python train.py --num_key_value_heads=9 --intermediate_size=640 --norm_eps=1e-05 --max_grad_norm=0.5 --batch_tokens=32768 --max_seq_len=512 --dataset="wikipedia_en"
MLP neurons of a small language model. Each row is named by its layer, matrix (down: output weights) and neuron, and shows model dimensions 80-175. Each number is 128 + 32 x the weight over its row's rms, rounded and kept within 0 to 255. Numbers have three digits each. A neuron's up and down rows have the sign that makes its largest values positive.
After each neuron's rows, "fires before" lists the tokens most often just after its 100 highest values on Wikipedia text that the model never trained on. A number after a token or word is its count.

L3.down562:222088070109087126113181115167088095097119090137141143125131140149134143131110134134120129128119135094080137127174138132087100181046102148124116131077103115128150119047126156100154135099096153124123094093164134140170120115143134143109050188115112172167192086158159165177129184118141073094
fires before: "s" 56

L3.down182:130086139045183092130096144176086133183102160113101115118142075121102110161127109070141145144180091121110135104126170109132161255172118120127174139120154111143112116151159126115153109094116158128111160106144147183143115105080107066122158115092172133144092101130128153071078113101138111121
fires before: "0" 31, "1" 24, "\n" 11, "2" 10, " /" 7, "." 5

L3.down355:173103174068061117105123137098071158145137114074095123111167157164106121076111162143139106111116154159150113089123135118101163153060119128070184106050154077127151113062126069140176163121087188094166131110112110146074133097183098150171118163135139170150128124162129131203086131153099180091
fires before: "0" 18, "6" 15, "4" 14, "9" 11, "8" 11, "7" 8

L7.down103:072169085162109150149069127105144085064156120136110096077140151099034200137171127200141119134113212095143155083104127131072182160156085126144096108054121130137129062144164113144138110133136097124115160151133134038144094123098115123122144148117125100114136124105178130132093180135105159113
fires before: "s" 26, "ed" 16, " the" 8, "," 5, " a" 4, "ing" 4

L3.down290:216114157103146145117093154139122129162167126113130121140129111157134065044188116126128192151104061127116087154110135117148118131134166115092110125127114175156144126116124163185166117115107116112093136127139169149098134152135107098143133118129126137162141126110140124061099135073111144119
fires before: "\n" 32, " The" 14, " He" 10, " In" 5

L3.down297:156107119112137118087115111079134104188150162103181124161189144130154101101097183140143139132075133176120087165093146088103165211174116112101144149100126119138143076043118203146140139120106109114147148126151135143130126146112181102084124159104192061168171116062143098140141102120071115194
fires before: " " 89, "1" 7

L4.down638:200109123076141112170119134063143133132139090093122156116157108177108174094143100106081129160112123119183124123105093065122127172081100154035128145073094106191169139125089115153153144092107148193198101110110128229167159125169096124131162149090104133158129180116164141117158150135095151104
fires before: "4" 14, "0" 11, "6" 10, "1" 8, "5" 8, "9" 8

L3.down413:093126141131138103087092102119165142187156163170147150135076113113181149088133140213140057142158160130164173078125126126181132096146140108126106119197152094074146138143135133123123142102144121189084044135101117135129130089102151198164060110142086133144115121128125072088146130196114119090
fires before: " |" 29, "." 17, "," 8, ";" 6, "6" 4

L5.down357:142174118157081082120150102125124119155177153146151125127093139123157142100095080162102087111070113098078151188120119181039120125135135108086103159132116191098128062131146144091070182122072123160111187138117184108149136119166135171189134159077163109117093104134168154156189108103128123130
fires before: ":" 17, " " 16, "-" 16, " –" 15, " of" 6, "ed" 6

L3.down363:173128129124121134160092167113138116139183104084122191125128152094132182128192129250138143103128125132129125067104150111121152204118161061124083108113130132115179099129159118146167065081116136079173134085111121112125139107135142125106127116133137116131060154145134101193107133122145115145
fires before: " to" 16, "s" 15, "ing" 9, "ic" 8, "able" 7

L7.down290:187135133128106112100098139130117147125110141099179102135161116114068157098136150153096153119092124195058124120146117095140106086142071126169184125126110123138110176122123107092088130155125041134061155133077120189100178081167128132088088137083084129099162178155183094107115098111177090105
fires before: "\n" 18, "." 12, " and" 10, " (" 9, "," 8, " who" 5

L5.down171:148102142130117133093134182102134089141102109121098206162184145113131151100121140122170120086131149110089113122162162136096152178069092148178149074070164101136107113065074157091122049127163177133149086129125138129155102129148173062126132103088152129086116060156122121116174153124140127105
fires before: "2" 50, "1" 39, "3" 5

L5.down623:060185096150093115163042133160137187088174108114076190123135107145124093096166157180133127174176125153128104119122149127095152098151131086184111163114084156130146138151113105167182111149121099122087115087168151106120139126130082139079117125167132118092125081084121118087093138139080128081
fires before: "===" 31, "==" 23, "|" 10, "=" 5

L3.down308:163128142149119152133104092168149147077163103105106149128225080139109162115196137058117099104081106166101133115087102111168084255090217149168147113113127106109137133107106190124138098099077131103144121154075121158139126153110147145203137149061069195184091112143153174161122172175094120160
fires before: "\n" 46, " |" 7, " of" 6, "," 4, " (" 4, ":" 4

L7.down636:173137174153107160073142124131102129126099127119084164117077118125112142160146092106137108127171150109117104150120140195107096168108094110177150073070198107178146122134126118135128115131158141166054081093119139202107124109164108146097150169134126174091128119094110099100167143151112142129
fires before: "1" 32, "2" 18, "8" 16, "0" 11, "9" 10, "7" 6

L3.down470:142161135094107139054102165129062162112089178140179107117097171172086089055115079128122128071108105156161183132112122057123128117130150142150108129135131073155090092104100124113114084145170130152135136162157135148078126118135133070119104132078189141107083072157122155144149129152114168165
fires before: "0" 17, "6" 12, "1" 11, "4" 10, "9" 10, "3" 9

L7.down333:116133138097132135105149136123115082058102105113128065115188166177166159102127090129181128087128183165076163118091128162123090218125081163153125089109196158095091104075151159130160145117161178136083105132129186155112144084160125179134215157173151115156180107082127124081117106169138128129
fires before: "3" 17, "0" 16, "4" 13, "2" 11, "5" 9, ":" 7

L5.down318:164119107154107097099133131093101086175115095120112087082191156142112146157108119134155180124108043132131129114076124125087092090163175139119119090133130103152122111109118117126141131109112138163182155059109185101109164138190186165132142167128156140133133154145117168145104152063164137115
fires before: " " 72, "0" 8

L3.down612:099099094053117115086186163142099156119128140085065116096154157113104187012121138165110160147154143198133105092131140140145145129083139156114145098077175100109153076083126133149171102106096120110134193151114123162128160127191157178144138144149136206057146117140147119122100176101123185133
fires before: "0" 18, "8" 14, "6" 13, "5" 11, "3" 10, "4" 10

L3.down151:231153161125091154168109152136135184137187138111156109175151098120124118101151139112121168133062048168122125116051135135170147088116173103131103113147167158141142113123160165127145123081108107138079119103153176130086131136135122114122118132137087163171088108138121164114129136147142127123
fires before: "\n" 38, " The" 11, " He" 10, " In" 6, " It" 4

L5.down532:117107136121160116131156134170135149122107098135127196165091138077090144166067111100144182147080081111100102106132120144167117083113101143179125084160099126170122121122159083129115118138115118087091091138079151122148097151160125105178105162158052135160108091131152143154170106163092138172
fires before: " " 34, " —" 18, "\n" 7, " UTC" 4

L7.down421:118113142128167100073078150136110178071124129116140095110070148119123130150140187101145138143148137191145158127107145160133113230144164148149142080127163097125113122126098133105176157107137114150183128079078133089130156112153085123234128103108172171086135118123117157140123142138172130104
fires before: "s" 65

L4.down602:221144140063095171127122093112152186114127082186155121171131141118124121159133136123116143153120080113101115104110068070178102154112137120136152126137127169132115107132145101103147102131044107118150100170111141079048108144133154079113077093121128152185182103127121151192171130143090200154
fires before: "1" 43, "2" 10, "0" 7, "6" 6, "3" 6, "4" 5

L3.down65:138132083088147170104170190107090059174129151079109072115168118162137118153044159127143097118091175085151082146172169092087125133160160128135130124100100084099113140160159126137206149155115063159137137173111133171041128111163160098100109177155181137105125133133125115147104137059132106152
fires before: " " 48, " on" 6, " in" 6

L7.down297:027077132109152175122151137120108088119159158131135118144078143094161105195141133105137122144125088115179058158151159147078171171127120127142168090112105088046137089127177108145179172125104136124160179178130084112125072145169076148136106124137192141139144137134114175109164164175155095134
fires before: "s" 78

L5.down370:142215146184144081164093103154147109164109140077124081138102143141114080150100114187099111106125084124109170157181132093102158189091101110162149094207160099094161137075150152194158110160149140130132179132106153106195119111107193178147119137132107103105174166059142144093064109125119064171
fires before: "-" 50, "\n" 13

L3.down422:081145110077080111131145145070118092143094139095117190135150111157147147067129160135144126092129132134130075060149132115123143150132096124097118130091150054100160112049097124125177120095081177110120103112139086125090145109117099108077079116128177135092114140167175090099140152175061178120
fires before: "8" 15, "9" 12, "7" 11, "0" 10, "5" 9, "4" 9

L5.down94:160085101167086126117077203080160135205104127117154152130112103175136101167186175168126150115110046142135090105159109131134109160127111095100122117120127178167120076169118154131122138121154075141144170124127155207106036126109127143161179125134126138113142106124126142098112119135136141158
fires before: "|" 40, " " 24, "\n" 19

L3.down558:139110105102120117101122140095052098110074075099133143135166150166098170005066153120153091135139156176149103096123124089151137139111132102084164154109123058157141142082153115134144179128113144158153138102176075164132134075146091072157084116089148139124159112160149052121105165177090170158
fires before: "0" 19, "4" 17, "8" 13, "9" 12, "6" 11, "2" 7

L5.down97:211154093167093093094092096111117090196100139064152118159122150106147146114133144099132113094074118131153165146203126156105155207106134166116114157135125149132137137144098108110106127134105085079170122159105129247155156103105108124120159142048103111158145123133177149138082160120155107100
fires before: "\n" 100

L4.down247:108143078184120115140107128123118140122139081160128127124111157145154131090147184137128113150127072156098200062108155102100127052149155093159128185179178130147122108068112102155130096119130130160111147113137135088124075121149207109112169103116141118087136121079187134111105151117105140181
fires before: " " 34, "\n" 33, " •" 6

L5.down307:048139135111126161130142169142076162058115163097110235095123089165180149123084074118126112182134156174141110114110177089122139083121077142128105085137114163112084159131091139166165146146153095082092120124073120119109167157136095145131127136153132127154124091110053088132114121125095142114
fires before: "===" 32, "==" 27, "|" 10, "=" 9, "N" 4

L4.down325:133133134127137146178137162157122153153092176133184104087162144114142098076144118151175096139094149098075137103112123126124106128087124083135057125105156146139126091144111154159154172122135115186147152092128128135125107112106124128112127156158155082151076074143149082116164130129131146095
fires before: " " 54, "\n" 12, "-" 5, "." 4, "," 4

L7.down328:109121091115133056123121178172101091129178124067173182171142148134113110104107087106184148108114163098100115099096163158141158199139153138115136172153128083135127184148093105078080082159141071196142112130079153152113113112160154076123149199135167145111138133152105127065130118118158166199
fires before: "0" 53, " " 8

L7.down378:156128117103139155152109133110117117137147118143087129158129113113200088049160152146137133122137188138099154120175107157130073089152167117137123100178119090125173128103105194145156115141126200163156131134131152084115139109150136156193132108100184106100123192086132106022100101102145091080
fires before: "\n" 76, "(" 4

L5.down50:121116196162116099137126179075146127158181115151098057137105108108163104105133164182107136172110110177157094106203138095115108070130082087097107149117132144116151127073116127198184124135163130170117178105145147105151131137175138096159151156126105105136100130105203143067156147128124161177
fires before: "\n" 100

L3.down82:119134078119137105136144102142177177148138104131127131123141129168152056131125102154187139143113097070073154104132093145140120025128156113127148100107109130138067121151172165121162110097087158107118166130125165129174162077092170170145101085149116140137126162114176153075142175163173084140
fires before: " |" 36, "." 18, ";" 7, "," 5

L5.down512:148118159141129160167071121179156133061174124101153096116138148133150217119193129182119112103129064153166139042086140159088136163164097144159147150117100171094114153126149187094157162097145107130143157105168083167109166137102103148074114138092131082088088077132132113128073131141116169092
fires before: "==" 22, "In" 12, "===" 7, "The" 6, "A" 4

L3.down67:173073134082131080162212180170144149142120179122145136156153161117107111146093155174090138158082125095184138097089139121137086232087164136115150089064103087162181082095148128133102093135147121077120097120102182097146143123153099150147125149143138148145116116152168128168157121084192108077
fires before: "s" 28, " of" 15, "ed" 10, " order" 4, "ing" 4

L7.down368:098134137152140151140111103142115100145118127108137135156082113105131114167114151067139147141099181117167113141139119102080143255070159140174162116120150093094179136104148143095152125150121110112092131142150057107149172132170162094144150106066115136160152125173103082126145161185144104129
fires before: "\n" 22, " |" 18, " and" 7, " to" 4

L3.down474:241177133143105155178098167149147143141175100117116095162137094133136104089175144079144114131092061152123142139082177131148103149110175105086138147099165128154140137097143125196139145126073100110112167108130171127096141141127111111135131132152129140154108101107135146129089106099124125087
fires before: "\n" 32, " In" 9, " The" 7, " He" 6

L4.down631:117166135148092094083111138107094129172139151036094165071169129149051130104028106131147149126164143182118127061142163118189131227087108118110144100130135116152124118085153114119145122137099091183111141082120168135121120073205100103069119152137174135173071144108099110120194130143154127144
fires before: " " 32, ":" 12, "\n" 10, " Apps" 4, "==" 4, " |" 4

L5.down17:152112095134124173132100151133127132156140076139149151124082128136122101092109189107199151152117189134127056118135201095098143092139103167115137157160187096100114110212137152145124134115111114124163088138140139183154134126146180135140128112169132121124166111163131107109096185102130162143
fires before: " |" 49, "0" 11, " " 8, "2" 7, "1" 6, "3" 5

L4.down326:208061100169147108078131100111155144069144083165099138136112110137166149096112115105139137097064130063140130151107127093120142168139145147187102129094140109118112130079105125140141138145122095136018121117099095088129122097162166135110105129092061101153157093085133158111162106213153164120
fires before: "," 26, "." 25, " and" 7, "s" 6, " of" 4

L5.down208:123100110155166083173127129124155160174136150151176162120146078133135105187158156193128113166170123141113122136124125126109106041053088120105136050155111154110093163143139121200120074099065051087100134132129130113148126143141096107190125138105126177160142136135140134147136146115085134098
fires before: "\n" 51, " " 17, " —" 14

L4.down594:151094118124103090122066157121127158070079110077142061158092090121170120186118107090110145134103096100117081152151123118157118177067093056113150122100081116087123135172136129134150157102105113125130156106087135196123127116103110105115109113127109155212132117177145144132146124160153125141
fires before: "\n" 47, "3" 8, "0" 7, "5" 5, " (" 4, "/" 4